From a checkpoint of a small transformer trained on Wikipedia.
Architecture: RMSNorm before each block, rotary positions, biases on query, key and value, untied embeddings.
Training: a variant of Muon for these matrices, 224M tokens, 6830 steps.
MLP neurons of a small language model. Each row is named by its layer, matrix (gate and up: input weights) and neuron, and shows model dimensions 0-191. Each number is 128 + 32 x the weight over its row's rms, rounded and kept within 0 to 255. Numbers have three digits each. A neuron's up and down rows have the sign that makes its largest values positive.
After each neuron's rows, "fires after" lists the tokens most often just before its 100 highest values on Wikipedia text that the model never trained on; "fires on" lists the tokens most often at its 100 highest values on Wikipedia text that the model never trained on.

L10.gate61:144137088170155131138105139140140148147165125122106119052142132134115134103113123144085102166175064150144130137127160104143152132072087140179141124109102100121112085166099110095118135105163146132213104137089130174114187093124066158138101101122098118217126162095133133101108136168121093106120115131163129146166165126062162172161139128159145164120223125164100110164151120144179141148159142115126045186186092179158120129116102097099166055110080161176154085112136106108059139113150169116110076122135130169094116042140157133143189179122165142125151138116160171136099110155141070147
L10.up61:126121101111161144071133127164074190115148140094210083139086161143188089138108095112093088174108114142177115094122131099115055066148100173077085145130098100186140111143064143156156086091132135136141117100148123111106116122107146100145155139135145148116134096133088188107051063137158149180124089129125143161183086176086166161097131086118171127129212130116156103096128146084137151118196108145086105132036128173075122082110116142107124054154147131120169136129187124156089151098171083110138112145108151077146137111134104151116106145111135107135139115174123109133094087153106172097
fires after: "e", "con", "re", "h", "i", "a"
fires on: "tr", "it", "i", "pl", "j", "b"

L12.gate478:090123115175146150147140120089148097099122143166112094156139165135164141100160166147125067120185119149142169149103137130133068111146164143147110130173129128115154142101123136166148088086217108157169067123125127156072145106195117158124103104167168143108159112125182130191125064113100184103157087130143107116093131093119123183151134149161119148114175106118058131131143150168093150102108136131183166088030166123121070154138166108077115175116150131095104163106164134179096106116183160136139237192077107143139102105103154151136118139123094178121157112156157090117181161086112144096
L12.up478:201143144141150131177117045165139105138102073094125158112165116139159146129125142123127156116130126193131104188127070121139139158141095162065152147181103186158129134083089098150070109164166155146190129077123115151131103129160103126132159129102135069135134185132119124146123075171156154186103181160092153120126079163097173118091175138159092100123149123113140101151159130151086110137153104087092160127163185121182174149104101147080130143146092122102054106097140088120113149096179193049135115117124051066107157187125126119122131137138117181150098150125135099124146159086173120183
fires after: "o", "ro", "i", "ti", "c", "p"
fires on: "os", "m", "s", "ti", "z", "d"

L11.gate428:192134115146148101135173137127116193077139088188088122076119074223207135121074137140078116108132083156136121167098143166153121133111192135088175099170162144115130060210123088131157138144169114098096103127125158093113090224108114126128184143143145132085153136168201156129098083165121140050094112112135120112167164119118126126083109112123164121159129103143093122125137155126122116125153119118111142156136118160128166121127137092156175132142086111147113101166132116084146127140084063153092129176150084134164042117120121129188157110087128188128108155099063125137104121095107108120
L11.up428:106118085168114083097128081120177099122070126180161124169089130156110121185144147120123125174176106112096144134162137198103114117129141068187183086105169138142096114185147116153163161084124108122134163094095094133081117141114082158138142094144124132082156155100151119174159140117102125049154129092124196144149135113177133090094102096117188084131096139153101097108165120142185174110152107142124161178084032185148092132170154109167074162178123127134115179181151114118122169104141085088125121100111108126039139098108075095153150071159118114098089126146143120091143132150138090126
fires after: "o", "Ch", "W", "si", "O", "li"
fires on: "y", "in", "f", "on"

L10.gate3:137078158182103179140124092117150144166092166099110050135129114114145104090126122133148130109092112103109131125169123135117066099105157124135108190100170142098117111175057162136106154157092133125108163097142127111137092143147123112153139128154125134170133122120124204147093073109096182128157118072136101105141109145122125148117097163194160072199134074132156109188139169127155187160112130183147131074148119151163091104144162100140138106127183121095066150090126168152186156109113138086040150165109062119172124167100118130085141161094172147122102145113136062088173216109180127104
L10.up3:096176154138136121127134158139132126141060126121150144159165062058182084140130107146112114107135128143117158165153085159169105131194132132156094065144102149100144077110115135149126088154137170104119157147158117201084096108087126136212121126125168041144149070138150160186134132167133121141133151143129118128160148152112150108098129144170099182154101115173144126182174133111131128159134128147113088095144176155119089192117170124127124088066075130168125114122150122117156196188113159158136202107133122137109177138142151109114182048158106199164090100166139110119077123152174090182
fires after: "ti", "ri", "i", "U", "am", "si"
fires on: "g", "m", "z", "et", "l"

L16.gate84:182042142095128123140120141152061131167125118187172126099118117121091103128161136077106113077136105095146090180146144120091135119179157139085161045123120098158138141139121154127095141151148148106126148112124112126116184125109167091156109116138096191206119089096159097092116180118102088095142125118128109141187125123140164089174162170098115139153117166133153174103138147135055169058108115169169124122187159169080080188137133078096136059086113139155183101135100114198131135104092152171172139127115123048110093102160136156171088106139122149067121110092102110132149117160116140170
L16.up84:168160195105140100151130141087120165142141139186097107181087084153089109081149163138159101127132163093134123143173147131138139150159195123061141129136128156169178105179091117154098176124112148115175095139108168129108142134164133091100163154114138129154137090198169129176181096128179148129131112081197119147138144122192130084159141026124100099175117121095116161122127158094088129143162178143121121150156138094100134074148179122043146081108134133161132093093069124195186084096100128118118079127153157137140069152097117083121115113098134150113114079106147153150173202119123100115
fires after: "s", "H", "os", "tr", "S", "ou"
fires on: "g", "ec", "ig", "ab", "c"

L14.gate87:150181123078144114092081103110121144146126091115092151116167102138131083111083165112181221129132091131083138163121182100140146066144142175113162048122126117159156084100131177125152155135179154111142159105139123071151111196058165154105120118122058173110139150181173109151066162166110186144146082121152102111159120129152176144101151200117136157155143094084120168147088115146125097105067165096135115172095141081082148109132128111138134177182110108064147078112174158137135136148147123136129141139117147182123093123094144139135127138130167125157175216162167108155148101130111155177
L14.up87:142228109122135124151093091182154161197120072136130092175159128147154146109141163143117184151097085101073075135074127125134112113117137192153133079101106122164184129084069151115140109133158102098096155086180106096136134098113135119146147087062111210105148116170141141124091162174080169119109176118158167151100098135182113135067166134099151158138138101104105144146041099142139121119145159079084141188090180090066142150139131111194146150198164117110117123124185131119130122194107150137119161139099150132174122108126115166133135142097158142186147148120143092126140141125142142180
fires after: "er", "ev", "r", "res", "ar"
fires on: "-", "si", "ent", "a ", "k", "am"

L11.gate159:107099157153165103105110173109193116085101131128113121177118055134068147122187151119168215104056095089112104114194155121113110069167136114158126090141130099175152122131088130107130117137173142067164142107136103161165133146106117122168140098097161177143127202132112120159108179161153114105186149066127124134128146134113213127107093167138080113138152183153154152128164149114158143127110143153140192163214128108125160174203186139139104141120102185079151115125168146134151139158128158085100103141133126147174085137152151050136127165126127121150135170145103085158110143148183135148
L11.up159:154055127131119070081111250127158164066165164168164201148165142205145098123086124081097106091164141138157118137167198113109107180152139165158098136138129132118128134137057150132157197178121154114193127127084150119091133166176116137091089148148110151164116110172128146093154108101135116168125142100147148109140116115176142067196167119109179178108129153161064158090101136115169100125116155146110128153132105096102129157084126100174149042087104171158126081139115126176103111127168138128153116168112138141121085122077111172151111143163118174154118113130124131100138131151143142138
fires after: "ou", "el"
fires on: "g", "ec", "ow", "on", "up"

L18.gate265:179077147090081101142168140101177173192080090127122102119154124134068142112122130077206116171120113080089148144103050087111131106179175111134132086147137099168086088132108115188079125090115168135134084108128113136136157163112167156151139133140149129138079125145151080133104130136125118125130152137127159140123074094094146107168155099131175138104090105139106163067130128220114179183093142098078105094158166106100140159186188116080127095150105158186107141099149065122082119143157144155188136150108115153140135117103112121134078103118144147128141124218103115135130074169109119208
L18.up265:152162154147146145093127117132132129167133151080087104109139086118174202168124124127135131096063132108089154114141093106151122109102141114055167126108115169123151144125144134127138171155162099117141098089122167202183080099097110163104132037047135119176136128093152099121155158151135144103127123206217089181108082143098111132184108111127144090151075163152155160097143118140135125140177136150098154182144168148128121092146131119197082134112169133134133070137131124100156037174185162101103124104137148110123145158133123134169127127149066156029165142141116114109162117099120181149
fires after: "v", "V", "l", ", ", "ary "
fires on: "19", "ol", "ab", "ig"

L12.gate323:172134109108162193123111124133176154107090123142157082177116096158122144133169123152144127151124093190099135101135107147148105077107148184141107200179159084089153127137149059079147121089149139131115113113119112091059082166122125173136142126146074154101119035120138255118104077150173110116082140102133139098129090163145127141098119125170103169183141132099109082117136108134130150121131136141117182114166128143126082138145172119150131153152031149138090156121110121131168117128057166117088128146142132117117186141056081130145157082087127161134152113188110114088160147182170132142
L12.up323:160151113150138095133139121169082138096110163104095145162151091153147108129139116139129119158158216109150129156176158143151102118055076065195108141125164131149093124132124162157062155131165146102065150087141100149092124137155083111137114107087150145102116146137107125095133083143146097085166104174115129101114114172135136113125086092006149137113123124151109037062141125118107181195092121090104134134141134056220164093137154180081180142169136107135146130102128121145141137136187157095121128147101135109087137092139098125091145148152169125116152150197134134096175129146121104199
fires after: "o", "si", "i", "ti", "e"
fires on: "st", "y", "z", "ol", "in", "id"

L13.gate413:211133171131107107119102110180103105144127163135098100075144147189124105147104120210090148151120160056122160131143142138144156098081178126174135128131154111129140133152133097085116121171106157136143125176093174174119143148160160114081148166116131113161180124118155107090139082135104205099095150093139137100113140130169112111123116093149141119135152137203155150070107113143122185078133043144172125156156107101154141124147155118171151106127080146161031141178145122112151155082166150161179084160144121118141109170163102034149105106158142179080112177092104078149145158169109161103
L13.up413:158099143122177093086129105116108087159097133145175124096148144164075131078128093171104158188114078145141068160134174100132077120121106093055156158143157093067110147114125077125159155134140105066147087122186135193131108137135161073149150189131095082110119092217147105111132131204109174142192139064178124147139095166129094086122134191124091131077126129114096126172118126173109136088186125114112161123134149120100125144071155162139166102144149122122091103148149171075181069139140110158145113115102080159107155146148094106172127129121097129168057127129148130142143115171094167152
fires after: "or", "s", "res", "os", "ol"
fires on: "n", "on", "it", "4", "2"

L4.gate186:053071104113097127129093054167148145144117078138143151126148119076083086154141137132076147171139154135078137121176119164095149097150094152108145111097184045181085085083193137105165132156137119162119158118136131163076147109170129183131136147157111142146128122083112169094130165134156137151131098045041105145143124157192074130128076137167127080142151114138101104063182107172153176120094129141164105058128158089186136144085091142088141115129109145135089116179161109073152154106125095148105149104113134122149097159120150092079102123103159090120087120119129171122134108083162134087
L4.up186:082111129145119122086125101167139135092144111170087161149125131132105141168174140138095152171168146110092130103137122137113129098133063171093124100149148109194098116117176158117172127130171093160110125137112173146108122169158173150164118171122094138153123136136103210083131157093184164165134162099123060152134096147170038170108101144147101102137114129145139144058126174220123165112042092168110106085136130098138153111113078138129162106117091096103063099193094100164153105051123135156156102172152089126122126171149130112098142131106117082143084137092152168109083079104173179097
fires after: "."
fires on: "\n\n"

L17.gate320:128110101079130072169132153131083054123109143080128103104090115116132130144131116104154101078095100064131130126155105137114132175115147071122144062164133081120189145135143131105101098171168166108108127094159136156137128188079202175170128156152090125179195111125226160163113185114147140130163167164175079086155087160207139117121096150164127088153115102161138071090104149194103114129067143179084110138141148111138135163192130085175091102143061108137095147075143112101097070145130110168104109130088118138142125082096142155106120123107136161141128155117134133166156113112126156132
L17.up320:182130136125151131100125100115132109181109149143102147154101079105081125134117173114131178109071145132069104156148098146099135171097107072167122064141128185105153140124106107053133089091142143124098150130161162111158092111121171190119126115089142113137170114133174183159069174159120148035149139132084151091159121181187141115140085115185121157139142162171163116143068126122162143143112125123114147129079202155178142152116108100153095166121096082091120148159114080110116143155117148144161127149112194100057124152093076144160093118113067198140131153095125111192103090133064137091
fires after: "v", "R", "r", "f", "V", "ep"
fires on: "ol", "ot", "ang", "ub", "em", "G"

L8.gate371:099083098137176108160128133160150104115074151167102169089116167091166192138156137157103097134146143136139129110104116139113099180111176146095130164084144107155116153135114113156191135126163106084146104104048113116145146074155138161094131127126141131156217070136065129140139132129106151115120102173072152107169105119074196164123158116131113189120123143183090158124170135183119062116069115119079061087166078184052113145151170147114117109127123135099122131137128122147162118101122152131157142096094133023150167112068124167165148089157091119126122153099127106136113088097104200112
L8.up371:118130123131143139144101069090127084178197121113131136133138134136114114085140105178174073118120102140156174113086064128119116087125097123087099162128099131086094080150086118125094092147115144137149114137122112137109151096139168122119131098089192136136134176148163199173090131123159138136116115171139062127162165131106108190091151111154200125114120165135130062118149198111119104081117110133114169114060081135145105050075170143070145143147148143159112136121115077137197178094105130142161131081104141088182097192120103179108010140158114133183135100094131152108126133087121126151
fires after: "re", "h", "av", "H", "ev", "im"
fires on: "m", "um", "is", "i", "ad ", "un"

L8.gate279:153174168106174130116124106124177132148158089144121129110112150126117130142120158125105072163086096112127151142186148071098143144207048171161135093156194142110127147138104120168109100184160089144117136084123106134092109143151109160114059079087123103191103157111093171134088126150139133153169115170085080159133167125072160143126210153175123121096132154140133157169195131130172129128109147172128062103126129095094106138078145116106165130181091129135117141068142152129128193141153118157120131184132169140128151126193132162038215132093160102178133145123078146085104121107128108129
L8.up279:171114192114141138102130071116153112135156081165144089092090177095151105146142152140109163161093114089124152084159151076131129134160058139136148091111133157123168118142077099168097127183157114087165074095145128173062072152093107116108103094155079104173119087132148186125114128139140111118132092155122107155148157164048138146110214147158137088150156140156124154162175142129172114135105139173118061101099122103080081144157148122087197072144078110155154190125133162087125146155135086150117146157140199154115127143176149137122183145057127077152109140168119129083093124106159093169
fires after: "\n\n", "ti", "re", "i"
fires on: "pl", "==", "v", "tr"